From a checkpoint of a small transformer trained on Wikipedia.
Size: 12 layers, MLP 448 SwiGLU.
Architecture: RMSNorm before each block, rotary positions, biases, untied embeddings.
Training: a variant of Muon for these matrices, 4224 steps.
MLP neurons of a small language model. Each row is named by its layer, matrix (gate and up: input weights; down: output weights) and neuron, and shows model dimensions 0-159. Each number is 500 + 40 x the weight over its row's rms, rounded and kept within 0 to 999. Numbers have three digits each. A neuron's up and down rows have the sign that makes its largest values positive.
Before each neuron's rows, "fires on" lists the tokens most often at its 100 highest values on Wikipedia text that the model never trained on.

fires on: ",", "-", " /", " (", "ber", "A"
L9.gate388:501472496531471530480472581525483507452512528513506487441515497537494473481566592537511563498456452497463467501554468459496440441457527422549500555440528445487447466540467457557469557471462452555496511467536457506476529523522531470581462522576483475524435451541457481511483513486466523512526471455497479518545440537435543552430525570607526505547520457527613511533523458517568451489467488553474520519500465544470563513517501499546446606559514449487515473486475542493488528480516494
L9.up388:553551464421514467478475480584502561436539487509501473425514441481513483439427525545483612512451497513551501506499456582477424543497478488501577526529518416545473515489476522526495485540485473575490451516549466466472578500478468461427532435501499504447523499504464535484468484500513485500496527526518513505519490496459566484532431483595519480483572455536589525469453486566525456457475541576504520522489497504497521416519495508530511480532517500464523520514414539506522456536528390
L9.down388:479504471534545509480474436514518456510562523490504522498510567481531497489495507431473524428533510490581554478431470514462518495523499542546527506592511419478465519497478432570536481560566491528509525472448537521481525531495494562460468495490468566537499529476486490502432516573548490487483514486500516412460372419556486534532498543511473385498466482524422470494466520509508520459395573475509487523554503497433500433466544451448491450429536455492536523528504522513489458530493531

fires on: "'", " int", "te", " 4"
L7.gate254:508481429524562570473492518398395476468426493529539467481583503501531488480503558474491553498544472477478514532480468401547510445490568567517467535454530477419516532514493448549492484499470484463561484542481502461489432499525560498495500568515489478448531531456541483409565498472532476489543522525512414480557498466479501525477507487521390537492527536472527491503412439539480430449515545509496530494558602446482505465509484520507503473474503489517561495493453517521520552506539552
L7.up254:435434495529507549538542513481438519497494570491557503548485464497544448488460558470521530499460574539498373503505519438546425471524505524523495539467547511433520512518479486443474513536494455463549489569587497479433505450515555522557549400477547506549462519466562476442600471516502486548452503508557506467474502538492479477588572534414458515509474518519437442517470505545487496477545502497489489493463533589508495508465479467546537482501515466478493498483551587519466517479515458
L7.down254:467508542554524515578553484476478446533403525482509493491537524511514494478497572430617501554507495463445481487401462476523541494501468565394436462453517429486509447487496502500542517465533521501549477512573431533496465521531530521483512472540550393471524442446525503475498438431595565465499440512474496510452428461511518542493496462495465536514442443499494545512438465415505472557498524493448451490497493481497516473512474465541472465522474469503473479526518434489555534485488514

fires on: "'", " a", "-", " int", "T", "M"
L7.gate216:492496484567506560517518583485520510431481468469497485428568474529500416464464524496425429532477518519480554564489460478523447521496500517515457482525489461506513505479538509502420525438529432511507445523493534456507474511488450573554483432538540536480526563442524495485543529465537553430467446430477563433503454487488514504501508557490378442500427559488494539564475501460469435474506505525541504505531461512490554487560544523519515500515512553436435495459442542484422529447459469
L7.up216:492499477454528510523478478482487589520478614519453548489636518490574495461492519474520491535474465529475491519541562499460498488482526521484474568531496454514480528477475466488507559454496513478485508570526505479527433506502529551456525459478548530439558502478498551452569544470560506543476419464450560515483438504458589444442534506510411489491433521507566530538568485548494508457494497479466490412494465482467526437547490462460499469519551528463531505522487505504400572462520555
L7.down216:446483595474394515508545462477533475519568437478422542529529508486508449497516489479562561483494496548524528529503527499520505512475497523438498554495585486529472507467522417520507496381483433436491492466534460490458437533500525476504439484519433519462554438475514516506572448512568490489373499477540535489554417550452520487589512498507477432553509513517480512466440501522490442481505551449491488503567471562513445483556492484510471512523500464517510461505437475512501554535507483

fires on: "\n\n", ":", " for", "'", " by"
L2.gate334:407429507535523482442549512497453494425522500540494516510457499464528466510506470500447509502455474456425520521509521479530497519539503444430510500451483556491519549543541478508480518548474550470475428450546443483462541505547448458483504525524424475519485570493492551458400428460561566553502496493436527428485517502534477498438441475501480524508511492522535526570501493563453458538540505443434567492436509530423494478515515478470451491432503489473586489467554472470437549544538582
L2.up334:501482501514555440473516508552445541424546454538484496512486504503480568454487511480544460420468513378504492514447485535526505529646477477524505520552478492503474547540526504492472466541471552469488498438603495455457482496573513518525509517511510425524470521526490493439511468438550491526505436495465468511461479498503507493462524464582457458394445496508507463508450423530474495559532489522466601505535509477470449522498462519480446502502563449532519560554504541450446539527483547
L2.down334:493515501529517469453498500552509450496425445483492466561464449533562516505543519523541509482507527549514468406549542558414453576480436469498582504456494490512520483525542502506551467454493473488515477408537569506435534544509584491510552494533436452459475405504451447521470498463532439557563506546460513456491535420517524444450561433477544508486539450527415476451495480471560485471504447521460478475487582476448516490502489504513485534490439482484543455472454474501448475503530486

fires on: " and", " &"
L7.gate443:464445459530453546484515489531541456479473552502542442536457434481492515529481547548522487557512517495506507558559476506529490448457510529487526544554552474486485470541542506508492492529456553471534584591504573556535495477477450508540469530500486527550437458537473467458459454517519482481452487558505485535426535554489501551529511469510506442565468594539479440561546550484567471464502529502466477452484455551466406511448556460514448503517546517504494514561499575492581508436485611
L7.up443:519464424495547476493472436463495529516539440470505509481495491474461446414529525562466576463435493512543494487477553501607580501514452559497515485515477439495581461501534580457455502466507555473592529490501513459539505440489562471546520503530496444426543516504450570550536485463469504521459518448500501471517482522448526423477561483514523606553476463477485517564484467443515407496552466489517492560461504539487412478481525509462540536496525471480522503489506539504514429488516554
L7.down443:475493523505462425534495542530545513523451541442486496564484552530514616451470417481468589426501521527509482564519542537519437449527420499564574477488487518451492472509493519444472532404486579536452462537534534491445454510509418515485498469471476497538525531479498492519559549538483485498444481459497484495501579506446449507443562467517521436538454500482487533441557502435494509512464469551554560484488414538544502474560485503575485501453510477461473443490468448506497523476508487

fires on: "-", ":", " &", " and"
L9.gate425:443502460499572514499518498537488457505502588580529408462503526468568490507541426482490478518543482460491491521424425482472493480486506533488536586512571491498433467474571525511527569500527483516499473469554469421522519571470492525578468518486517448548533539440520521487465563497477528378488488504502514503422463515472526536542422451477518418505469479457498484563533490473548508564526541530559515490538414518513457524532476439488432463548487471493502503519560539512514554546511470
L9.up425:462490483525529489522516569492508507446518478440527565470558415521506467494496476498534587451451467484571484499532466523491470530454514532430562522473463442489567509472469548508511480525505480493550521495465530440445545506487454517488563512543470514463509475506542454434506485451524497479536433560484509452541474584441567549520508523430480525552561496432498515502565543511541475504561473576585494521506531607451473445480519462473523523488511500563507495453443392520452509492534424
L9.down425:493449503464442547514511460440496497462552495556535514557522442505466532477494514492482471411469492551506489506576551547559459487562476539541443435525494500489503507507501491473411588525554533454511482526480479517468571480482549500463482476559451508576479448497475515559536518469518424482507503471494462566407453481482492486441541540479488533511490512543494455439520556498506497541463536399415463554491449507480515550555519433576518523533568526505501404571441474496475492527516518

fires on: " of", ":", "=", " from"
L7.gate91:469493448454533564519535515502479518577497520563528485458493490456526506563542442525460510564395535463484472439518497496548531508503456553586508530456544503499548473586572464564504529473443466457432551455501501380527427558504491514532502471490467526464473515553509456483557511470492523542449527584545509615545485518469471539443448492442429491469414519496522478510514465461544468464525512498479475524496468484485463458510454498479557504499489492517480509551531424460493481534523457
L7.up91:512584496492508499488458555512601524513523554454524475490472439452457482501495464443488535547519491526511519461507424427528421546471417546514549501463595525540563498470523532539455530518407483465425516546459479515566543538540439495453512553500492462493510426496568484494486493506488481509538511516517598485455507523501429522525524510479517501507513435466445484525480507469511427475558525493531544409518459553529513487368490509429499491480518436480463490513451480453517497492522459
L7.down91:512514548513558519498501457553516419433537520532544509554483513541536479539440486475518547484543529512496469563565523552505456442511487549497487545490465507543474510524477524555515442415519466541543491596491452470501543544439551502531460522495519468542536532359558533451542539477567491505428440510492494565513485485484539482495504489525504500494487535455537474447514496517517538549471450596520457483539502597493515551568496406509471568490507529544498484480452435570508468538528529

fires on: "ed"
L3.gate398:560539502534496539519501482491421556450440552491481560445524502479579482587523540497469532463500483502458534497440508438430521524499421522554467611446508494474520480474508477527492463590465473478431543516499476436516459490525497516516483503481561487560445542516522504515477462547455461484443406516526505473412496511508461571482488477468525551496499461501524550481513446451494515512474534499484468394553439539500440483546505504459543523419501529538487429449463550537514492551444537
L3.up398:538471516535454518544522492508489477536546438467504494435572460536482558538495525499521511581494444542420520492504484555515508581553475521491514428494536514477538471496550484475514479524506466552500526406536619482504499529488501474523482481478503514453456481507527536468411502475491498487454565537506481492466524439555527624448492434542481466553509563499483441452508489525524527476454492474504458539576481528530457481528535534466575475507458501501621525521526586528479449570448464
L3.down398:516522462527550502518453480558463524470495513543511524515573530480476488503505551559516490558531512428555456539562479518482528553468502519540567459464578458519535523548451489457516525438539541491500472551466476503569502568407464495524466512472438526538530565434479427502528481523538467581572451461518502495507592576500507425537514562503520435471515503469475459483421511420475538562497496487523462490451515517542532497481483522545457509425483480497481500502475416457439559454488437

fires on: " each", " very", " every", " either", "ly", " usually"
L3.gate23:503517494512495552458599553492480449517463542422491478487479516488526499505454549511539451542405500491483485498603496483470444562535522531531501585517486582554529459529465517495482499501479495565512515531500475485581496485512550491567543520507419533545501477570501521481513489578458519498438509481493424528474419408532512452462476464491482535510429558444485502499524521505549475561474506562544470553401417516483548547482533473479500465448540494501542448489502526463420530534487531
L3.up23:493489444502410503479537441512493520529528563424496500490501530488468507474475531499506484538438545553556481486551588501534501570561522490518500516515492509475456484536502475525523453474474446517546528600480500450543476511508522491470489525588441551512457543510512551516481507555464466467491519542477458433524451470498566477491473486491470516494471424496560516478574464550527491509458465534584462515455508595533499525497531444349500473473518518517546431397495562494414516487507523
L3.down23:429506456476509504513556532454442497482547455494499478503469513584450388477479563512548466475524501548518519458538559505489479511517492499465493588478523595604561506464538502509522431562509471480495537523531474495547446586565486492508475489501472573536528454553450500477501505477462549478572510526487498513485497390450487534451518479557530517509463548429460516489504479509494462533510480509533452567434463515479552548492444455511500546420515434436472470525497441489450568504526481

fires on: "\n\n", "year", "led", "ed"
L3.gate236:454444495553458521484495457521503569489497425465516420541466471511534588506459459541536510471560495437470493503508475464459490457450507521483490536496486441440599493533514471448435492416510468502458414585478534573505553543485493541454510487522548512519474554442459477514491500547518497502502446568564493489457465515488519551444507536479501488429502498434542594487428455478450478549458529433493542567519478462560498455509484455532532463430449491484510521520478503555491582529485517
L3.up236:512515471470518501622554465530465507503528495501562530532527488487528508543551457507482491560544463391521451492527543549497471524429495550534439533415486515546497465487487443413540480469476457475508515401492546539469436582469473490450514508543522481516464413481487539496525491481496428477479592526480489465485482468554477556481383490522496502508463523487473438525526511544492502448507467447492497547545518531458439490468583523555529466465474490523500425568519488495479482495418483
L3.down236:466520564491550470526501510527471527515554481566552518500458474553489411520563507531483472537490460526476468450545542500536451484449495543490497508556509497558526479484558528460502553647487545477484491437503527542453481581519506509494598534491439579510489505496478602494487465521537449503467494540573512484477381485560444437464448467519488448476471527526507440510535496546558447526529481533515544513460517570430488530473490548506472415462497445510474458478520492473519470510489480

fires on: "d", "ed", "s"
L2.gate398:533482547445464529531578532505422547417472486490554531584482524591564505535529528491517496471487559486466525487438479483513516542529558493565454452486499522463555579462513480466477498578528506438478511472504497488498513479505497463523478534511550527552452548417547457490476490503460434495477563492484490462476536564525404536566483465575541546470469491600500498474597520455475493527523442537533538420463469530458540479538493504431483470507585491493455482538492521498529457543513482
L2.up398:503523485512458476503501534489497460492482529521497463530489453514499507417437468442504454460486484492430510509476509493626566478555509447514494475485487448558507435506504512447425530541481527490367489500488569503552548581496495493429516511530552552528441414546500537457498454462458522487518550445477494454560502464536534493544420487542389484486464450481469455484477503463490495481424491490473502508485468563514562488438493546459487450475526559596513467483485472507560513462472503
L2.down398:439512495552540513500447479498502464561550535504469495471519504436439544552476537504451479498512399508509470446585539400454453428463446490452548555448539522514500515461619547547531466513508468485472598516522556547537493411470480548488519480461468479465543465553462552533513537494509560491434518470534513490512563422529531526405538475523474542512439476449490487490449492535509554495502549478523471499480504548510540532474479459548513525507436482577550505518511489520495442497537506

fires on: " and", "\n ", " as", " /", " was"
L7.gate435:522429522517539508518456498550565501523494483538515438539449550502466591536579527475518532504507470492486521528451535529544467542482464415524479521578507549550548484501448546495500462455539462440477449422530536522434507458489510468507481447471481528490487502483468501430482453608483471476518541497473509508473520492421455531445509440463427519549502468531404476527493574540513466498514468484447489492456505516493455515457472555497428431522593546472525496538515507483466434573436563
L7.up435:492493541510508531528474515494544516446499476513426524471527484507477406515489449512450534504461420466575508539495606498523477454482513479498500514521477404460483501453519496494530468505513468486422519455581417533518521541516585486497457551464504503503513487503490575512575485442540522543462425475516487429458467452412491556442549504559548551515491489504477498507520521443550488522533531507442556454514450450512438493548506556488477549482579555574506482415541451504482476506433525
L7.down435:494572570472477539522447504466433515408503518499512490448493552477458558540508428530543505500447466442627522537438488521539512463556420495480475550476618481502448565451502496515449529501494493555406489562568514523478518536465458543425525468514500547550476460499551445497503478547521475451456514577470503498501567501473524555527541534457490471480461535508457472464484467469519523508518522465510516491403538506492504438519495486547513447490504565486476448474457488503453505507570533

fires on: "'", "ber", " (", "de", "-", "f"
L7.gate361:459427527516488472543582460537508564502455483612532403473469480552570521506443505486380534555478534529434491460476502488520521523515606530481507554450487485515411539490529489516489473484509527441517514501515524513487569504456523482453538473482421581519570489460537540446532470499510491506519481474484498504541512532464500490510448481487520476500552482504499442435484483544490511539502517500480522507532518569492471464512511467385509485496647547494498405497520513505464515480536514
L7.up361:457485559470450444477496554565467494466483470502532450488486495471472502538486510463485489558524537402421455487515502535485552546518588527474531485499548516427462530457555567570463507544514506540468471523443478466444507515470503408475564523523522510477553535520520494459523511547488495533540530468492549566551472557496476542526499525488517597512501475475461444506508483584503459472473501459526511558517534534543457506477487479464500424435578531421395433486478537569558483555514459
L7.down361:555524480499473536557501574472527483488501428544551476534461559535519553522468517544545490491508525495527488512427469486518509512476513508526476530545569418518425589504524451556522508321490464495464544523498490438438485523557488551558503549548462584508519480512483475454438455510561505444502523543482525462585488488497465493537473444435471498539523488525510543494510488524491556586536521510466421485531482495471472538471545536520472523476505528464396495529506451511470449531495487

fires on: " game", " medal", " event", " race", " prize", " rel"
L2.gate256:455499459485506473559475436439495443512468580495575566470456550476507527463505474455448541524550488526440562540486454465622607505470495493536513549530466445541505477503448480495486493493470452515478486452539547540506496511523526497530442473563445455481534468500486452517460456477498491548484517431596506536488505536546516542532533588561499521409501448457516449522478508480471462464529570505543519537461548550486505523424490549486520463541523554543439496524554455491495525548543453
L2.up256:445444535500456469466486418465501451540510560512537512512498488482505565473549510518441533531559517626467548506536520465570478563453541495442505550527469444501500506505481534468428493479518555528512486522550471557508527519483554513454533458544422497489510482428525447484415512478522584626479520511573520568486492528482507475539498572483488499516574438524485477479435601542487474500508549512517537460472480504484464478487505467562495488585465460499486529517558515497514516456542550
L2.down256:498509470485577387520499440471438476543506509475575492477517484427499521474498540527491485448537526576497510486521503526551506515555496533477509501504524393591556458566453540410510495450499465436513535548549529549499486541495528513498457567555459564509530473427518396524471536517469488601537513482529516543508501460507496481546555532530471485446531479471559481509486449493531472513641540453508511465510501545453483496454476517493488537498449524505481450517510548441480492475544462

fires on: " |", "et", "n", "ome"
L9.gate104:559512480459479524529468477506544514468588441544523507482515482511399477552509499468512533419478475488529442534474481502504451488444493516490487460506507454402538398503459521482523580527473511469490494533506553545593559515475467543489512524472486490521490492621508533465480498541473472486446507470500563593539545493491505506480502571471532492483493560510416476547496471476455515521454534483547411552475502546519528566571563516460532524535510506437522515528535541553496574528590470
L9.up104:362518533511511423563500538622545463519472513505548580535495469452467552525562467496502549507503503502485536453493527468549501493506485514517532546409546530521442525640513544460510564535478515505532501469513513485543519534570527454531489555498518503443470505547586508496445534586553501467474526440509531528413543443516534521497497462480484482494504469486475430516467517471465462513491505518499459503455549516504546512551521442494532529518505499481455518550481515579541417504515504
L9.down104:557549526514527509466508504499477427491504527502512513494596460535529470548452482551440462518473546480453478492503580524476527521548543464479495501491463543481522579573498466521440521633451477541467442499589481594480526495536486495532461504526525498515482487501515510557520532497450493450489450533436498493526471489503503504495490492529490447442490538505452516458479513547546493465594464583514474484515505500486507421445392511636468472592466473483459481523529449469509471476462467

fires on: ".", "um", "ia", "os", "imi", "us"
L9.gate434:496561439541522547579506459509540517489432565469503519479466520421515515530467572522524551568447438450526492533539427459489486519551523451495469487419528428497526509541552519542545517461510441460537482463524492457576493543464460519499482501533479565462545539468497433528558510448472500488521450552561497474519513537384509473506499520590541494488516541437559481509583495462495531548506487492486536537526504540558507511553521499551516520539555445499459458445474527460572497570448506
L9.up434:452513470528539531514503446511499553527487508492540421578474493444392507488467509531477484457529487517450467503447526429451450536476522476568484458414498443497425443403576556502499508501518445474452526472528517434484503484548568467527516487424467490478472476486540488557523587441477530534513530412505527478442525498493500504514509516527534455511433526519482488522581449453439577510498533490467498494550501469510436529495489423546477564474510516541453483421512458525505544564527527
L9.down434:535529471404516564539478493482423481499490435442463472469551491481478445547460454483548486457470485567502476551516515496511452553504438464554513473459546477547473527473566540512484459502480507540571493513511525486466464471427547601498502535547507441464514510427465466533503550504412459461438460553518539603469488561422512512488473444443455443521449482557508420499480523503446552427572473514474515481471442482527480541527456440556495503522502525481468478512525499490464534456500523

fires on: ";", " by", " Univers", " Or", ":", " in"
L2.gate103:531541560492448505522493430467444480480535551435456468487490459486522496472516530483485517534557489494459464543506471464517394498520460567460521539580463575440562491467488491464488523548539485450436435425452448525506547531513489478523560493560476459500590474520480505546561572473514562490461576461546473516462553550483506518469519462518527447472471594486491514464467503451490513462569502481493498525440482490480522543487520536550497469492502419532619469560428523546509485521513469
L2.up103:514521521458533506530481497477525527548473481486477561455478495466517575487513410529542565574520500501545486513485507443503463483448516577532492532540507481466542543538438507466572568430436569498510497475506490451586467423491560358431503491514525549422498558533509461463531520499466546441520552500492479544499558620523474541463485475474477466525530529475516579517403451485468468525496485448508521489549444495497511481521473476517521509498525514532466487528568514533532438463502509
L2.down103:539482466505471486501523487494484492496424501528508484509496503482523516515556535511530526544510439459428509528539485442596530426484531426504573490445565512517463478492443449403550528465468492436545492572503515510474464567420431477523545518517510552519501487472545558526503456478468516440508477516460453487515536460422581490556506475536486573516442526505519489458470523467477555449433495465576479517466428546528508536500536545423473526467487507512566517477534454536468404488432450

fires on: "ly", ":", "=", "ugh", "am", "ish"
L2.gate318:494602477442561566494508566489460488555448518563489483518509545512517494521440506515432540488519500545441508486545462452542577480401573557492498544498476464480530451445538549603561487510572535546494498596497466508478499467510511467506476529452529523527526478548476458472561539490474411548536502523523524522524570459471525489457445479499484520532522536523517474466447472549549503416489522523467505428504494461483499527459503511495587526551549452464560477501451506542491504558552448
L2.up318:511528489481539525515507536508495496476474515581519524559414526467477484475524476469509502483523493522500565517476530495508576438456538491488576589433516497510555477446530473542412487559483537465476556541476499467498468536544559466493534486535493491455606544491529558391598465498467501477564510568518560485508496505588512448531457472455477551603525484513521505476549492480551528476463535531477495496561520548438492447514517573481534539450485484509509433497495407443501503502496549
L2.down318:490488601510464468493525439499518495454460500501506493507399500556501508518516461528510476527482482476491533504444457506444469520630462557521493510523477539609477497543425453485456452534448521500577485453534535491564513515518503513535494517559486520448489481450534511519430524518470475501507500468463512493504417464550483477518451604494531508532599518463531484538555489423498528533418493533557588470527515561513455542520513520465489508505500522513440510517588542475551502479497599

fires on: " each", "\n\n", "ly", "Biography", " always", " husband"
L2.gate111:512462489521462513499529560472530582464508501508481495518524466497547474533416535551520454443505524525558501573531512461432463464510455506547516564537547535507506446474505460498527502447539525530544546523441380534528506546608506471521513513529493526536561519447513404474444522569474478479474485474524489475611444491442501526490490469507531497447462505519488515528566577541419495514537481507548538498469426508524550525561500449486520489481466494454423490417473484577466462468513511
L2.up111:449554542535529516529458530466529551467451480463490519563498488503543522500395526511569437426469547544488506525504523508490552453519490483468531528569508501521500467472497466507508495536501436527502540476521420474469519543513553589522575487626484417523497516462525477491490527600553517538428532546579472467513477498488554520525463438444576488500484499514411504596503495488492530513486458533539471509470481495532506495563457519477493447439544552468476518459507478581441479503450539
L2.down111:450621514538495488495461493527521403562482493475486502548518513485415476428514452497468472507575502537507421490508502508489486449519507441454557507528486535480518496495505466544514479495452453535491448496519440420464462518457452553520467497548474458507474531481524512523490486515531578470461568431512553549476446463482538458444510496465581427592511566579503520532494432501497553525466490504456512521431519501544499410503512562437459441468555505510562521530548506438512490547479511

fires on: " Ad", " cons", " ass", " bank", " Hen", " contin"
L3.gate307:561429400449464528507401468545532513449537496488456447543588494513503502476493588489558503460491521618497471501543514485438498475434488490595518473539527563546409500547543572480458442484464539491495522510508480491532520532465557467470513470543483497511502510510507555552536470493482446565477483455503541529472478427410480498511422423484501508540489463500494534476502591509514517557527467535499493500425442453491508466512424500540471516469478507536474529522536530514479483525514448
L3.up307:532483462487526481560405424488509481527480509491507492459508467568481545474472479529502458469418610502535491510492547426518544520515491483499523488464462547504401485478447488463430493485493455522489524437517499526492490599542572451470566467498473555505418573522542482460513518487510414507466537524537485521526493540515505571518434522489489516507478547516495519513508507508530561595495559443431536494484464497572513596501442459486441460569513535488447482482458543453467434491478475
L3.down307:521501501469533419537493436578493484507519547490463533495507475479480547500471463514440468462452578526510532502517583481480471474493521488477477474473486514489443467529532445505436513520502421467509519514524535565528470594508512467492571466458560530489420514571528543502507487394509562520481436540516507552494506557534537503515491489493522433508558444591457524510453515515506573506439481516447513529442465472500564450431420465474490487568444549504487552525448470475485434488520405

fires on: " 18", " (", "-", " L"
L9.gate278:477485464503482557469538499467518492478529492593521469526515535442490474534504511425519476510509505518509520542466474529570477434570594563501553434506538485618502479487518552543508538419523438501502512515545533478492461506531505474510496484514479543466438514487497486485534527521478553528558514434521534519514468510473438485573436478479492445481518414488542492518557507582560503525536473501504489431505561565557489441489490540552539471516600424444424479497451491480533507388487473
L9.up278:581536506422464511557533565579459562508507541509487573453508569518463460532489402465425526443448435487469493483531519524574495528507515495479471565482425448524396552501579492514479538466541527482483546504456462525481504499510508511487502430475555482460445525565441490489458525491486503501497506517483531532619510508482453474516488498501541509506504511476468490506456501524578510413497534498493508511458494509587525506493513475539455495460542470513376500528504552463507544528588498
L9.down278:455591503517483488469585509494444481527611491459479520585513563514466490499475531400471530453526495543571527491511492551564446546524477488555434425490536496480504425490578509514484544409548534518493543445446525492515483477488513480528556381532495477476476462488399473476385515501503480480506506477492535451474558454443513497483518517520523429555492539456539469502508608544509506446522503486461519467475489518509525508501536494479482523518495457514478494497558512562484513492544511

fires on: "ies", "ent", ".", "e", "te"
L2.gate292:448546458536555499533467480504545476501490569568566565474582511473453545478445494477447488481537503517502467618431487573522496457525560457607510497496520498434513501542540513489508509505477483433454481443516511450479553509574475502484551557519497485489491458536538524449536445426495534413515500483534520494512448511514495489520491528520494483490520497505475592541526439499423501536471529442453471501457488484487486541479578565408499474519482471441420517501515544512582572532494512
L2.up292:487508442544464465431487505487633496502529537542492518572504586499555539490492490506445539514528455486499421554491433567517441505539453457560500459520490430574516536492483475438498461482537495514440500478499585491481492480425534455511503482506530582487531427449467560554441519441462531468575518515508504464497494483501550490536579522489553506561490533532474463533487543492502588437496493516511481528465505553561559554562539539464519435517537501552493486486500533449511472485539535
L2.down292:483454458495513525466455508527452532513467478458467434463544428500544475486533504526557472487513495432522546482531543493520506461452580481495542492531496535505479533435432450469456580459442495510501530556489504582523531455529454478479413441447515438494568549461463527557480509518471470553505437406460478541442512482495387560532440562524525554428543482505484551518443504475487468533505502493458502489530530554498498486463404443494467552506438487428430513487469475478506491522470517

fires on: ".", "a", "e"
L9.gate197:486501501515557529558511436488531513472559502471522500498469473424469498527563528475541558533456503526552487540559503491465494459491541438447501458463452506499508529507499422512489507403534489521551532450455495497518486514559550472597564500570447531500471469507500493510486481468463478535463492485563521447451513509477540597504447467470526446557455512493431490506496572506475459501484495465405552553480485526553499541516483481516512512510601596515534457536556465421495460539438609
L9.up197:449474530591499526494532505488491508483584458531482522546477537506478495437493490530545569526415488526457556508498489483483541514455527511549499455475509481509471506492493543572502535497497526467523496486464580485587522498515550500487572530508460494413467529427502539504502556450495526506502470544496502464438483501490544621563529459542545449491470512551507453479455595457465462452511493448464454538565499507628529506511514475498517542502513455497566480619500577480477478522534565
L9.down197:573531442474453500557545443534584503523473485523540452475451479524553455476479510536485494437561489514517494478478522453505484464514481485515493542472485485453514537513496523503479488526508516549683499434506528549488507493499507584492543489521484558515519536414462528460473490487407505442523527510544462545471527507444499519480491474513498355514477485506490481411525556571450506458552494489455528440486545495452513525495509519557498597522528450550532442470511451482487480473465536

fires on: "ed", "d", "uted", "ted", " first"
L3.gate110:467564522491545562513510475567435481494437503527456525491428452559459467485552544416469519509532486521502544512482556586488489477506420441513402437510486493533494480478491465504498485498446480495446551519503529418498465491485521521511510532458524517503412534431556504573493490564469514416461454409535472453510479523514525514491408423499554519454532495531482443466529520451569474502517524534476542502505463520432484535494528566475539572529504515476479506537522512453514550420558457
L3.up110:479556526482486488506617518504521426527478486539451438487449496542520553492430495548555507511532483522481473561458484498512492429508491505546486446479513536485511490437580473530533510478504429521548486472554488584478497482437477544520535443521449537515466396478499458519489464486452501456491537531485482562498535471445572506463507503592481475520484493511476540529471449536525478462499419452565521545424481468482556451484565551395480557498543440560523520499556498541450525559527523
L3.down110:505503482484481444478509507420552488497528574608557458503516489502548479554510511509524438474468564459519533425542491448520478503488509386490558513534496464499473526547462495540529515541537540468500536532454468490450542553489496470469547471514543505448551457496461472491472467477535505519541474538483487498461525561564496501564508569456467417508446519521513559453453527498417475488516469485481523455530497443522595526601487384535476474563453514447500503484487428474520428514511554

fires on: " by", ";", "tain", " ;", "ca", "is"
L2.gate291:544559444488594490498472463474488481502514513509536480490522543477498475520484474561492466447556450452468482575423621509482479487524581508455563450510557499536504532493578497476528567483435527501551434414521436432500514464526515461453544456458433518544544443449547449537490445498489523491510525529501530472527544511478526466530537437501534511489497472433518549551465464480499485487522433558431544542549523447479534466500468502557577422477515485525475533469468507575523495519514537
L2.up291:534528500555492541502490390451540536438507471528546454486525505465496580482467486534505450477562489470541512526444540472501483540519551506465537493524562511480536484464585479477582517448465534468623441489584411472535506483535499445457474486471423555522530469479506474477505521463449518536491486510485521515543539486502534441514522439481493493401484479460504504474417545501448468509553519536449556506550517481460575436514511498513608466521536519454455465485517541539511470557449489
L2.down291:487564468516472507511473490511518509438451540523466464503532502485428459547438540484566498539488470479490527558471578482539530497473489465500515491468599529524549512534501457412525529553490469479521562450516502478567495500478475482418574514439418487497507408490495459516502508528463509526536528534439586497522523461391502469517493447506495473546557467467502520516554452518533536450528418545512565474522601459511503440473464481505590479520483539516504560487448492547482546426494448

fires on: " cons", " gra", " Tra", " Hen", " te", " He"
L3.gate377:488473466470504470484473540564471529537507520514519513494565541469496567490528457501536475467493565443473563528491568517491498527485527512553476500483556510542493498556409485528404389499505504485497533509497456471516505510592543425534452515585501539460542570508534533481465563403544412464458479513480498519433494476459487490518495492491463513549612506521513546532429497512479514514480423451512525471414525477447534553521455418433489468469519527458514537508501415511484505523531497
L3.up377:484464537500534522484417430521502609459539508482489567513561532511496517498469468483479500436509477514600512506474560523543537412522471487544519467524491550493532473472558501494551473446516420418511457506508466401467557470547486466474513485506481476566424483519434483479575550537483508442424434546567413574554501561537442469489481510443483473425519489535544476540448500475475476539462508497504534471491524512424490498472485478486555477519544496501519514514479417473487543492496482
L3.down377:485436524541449451416519528571517534472542520459542519487495498457489542545475459497556433451510492471509547494488524485498485481471526482533480495512517497476448528514481492458442456490534470448539505496441517462475573518567486480518477515490478524471480462528504482453529592452500448458420470499500513567490552594551490468514490542462446492552511447559415609507497553490498533477541470538444545528428456547529505492500446419488500434445505565549544520557457397512452515503552444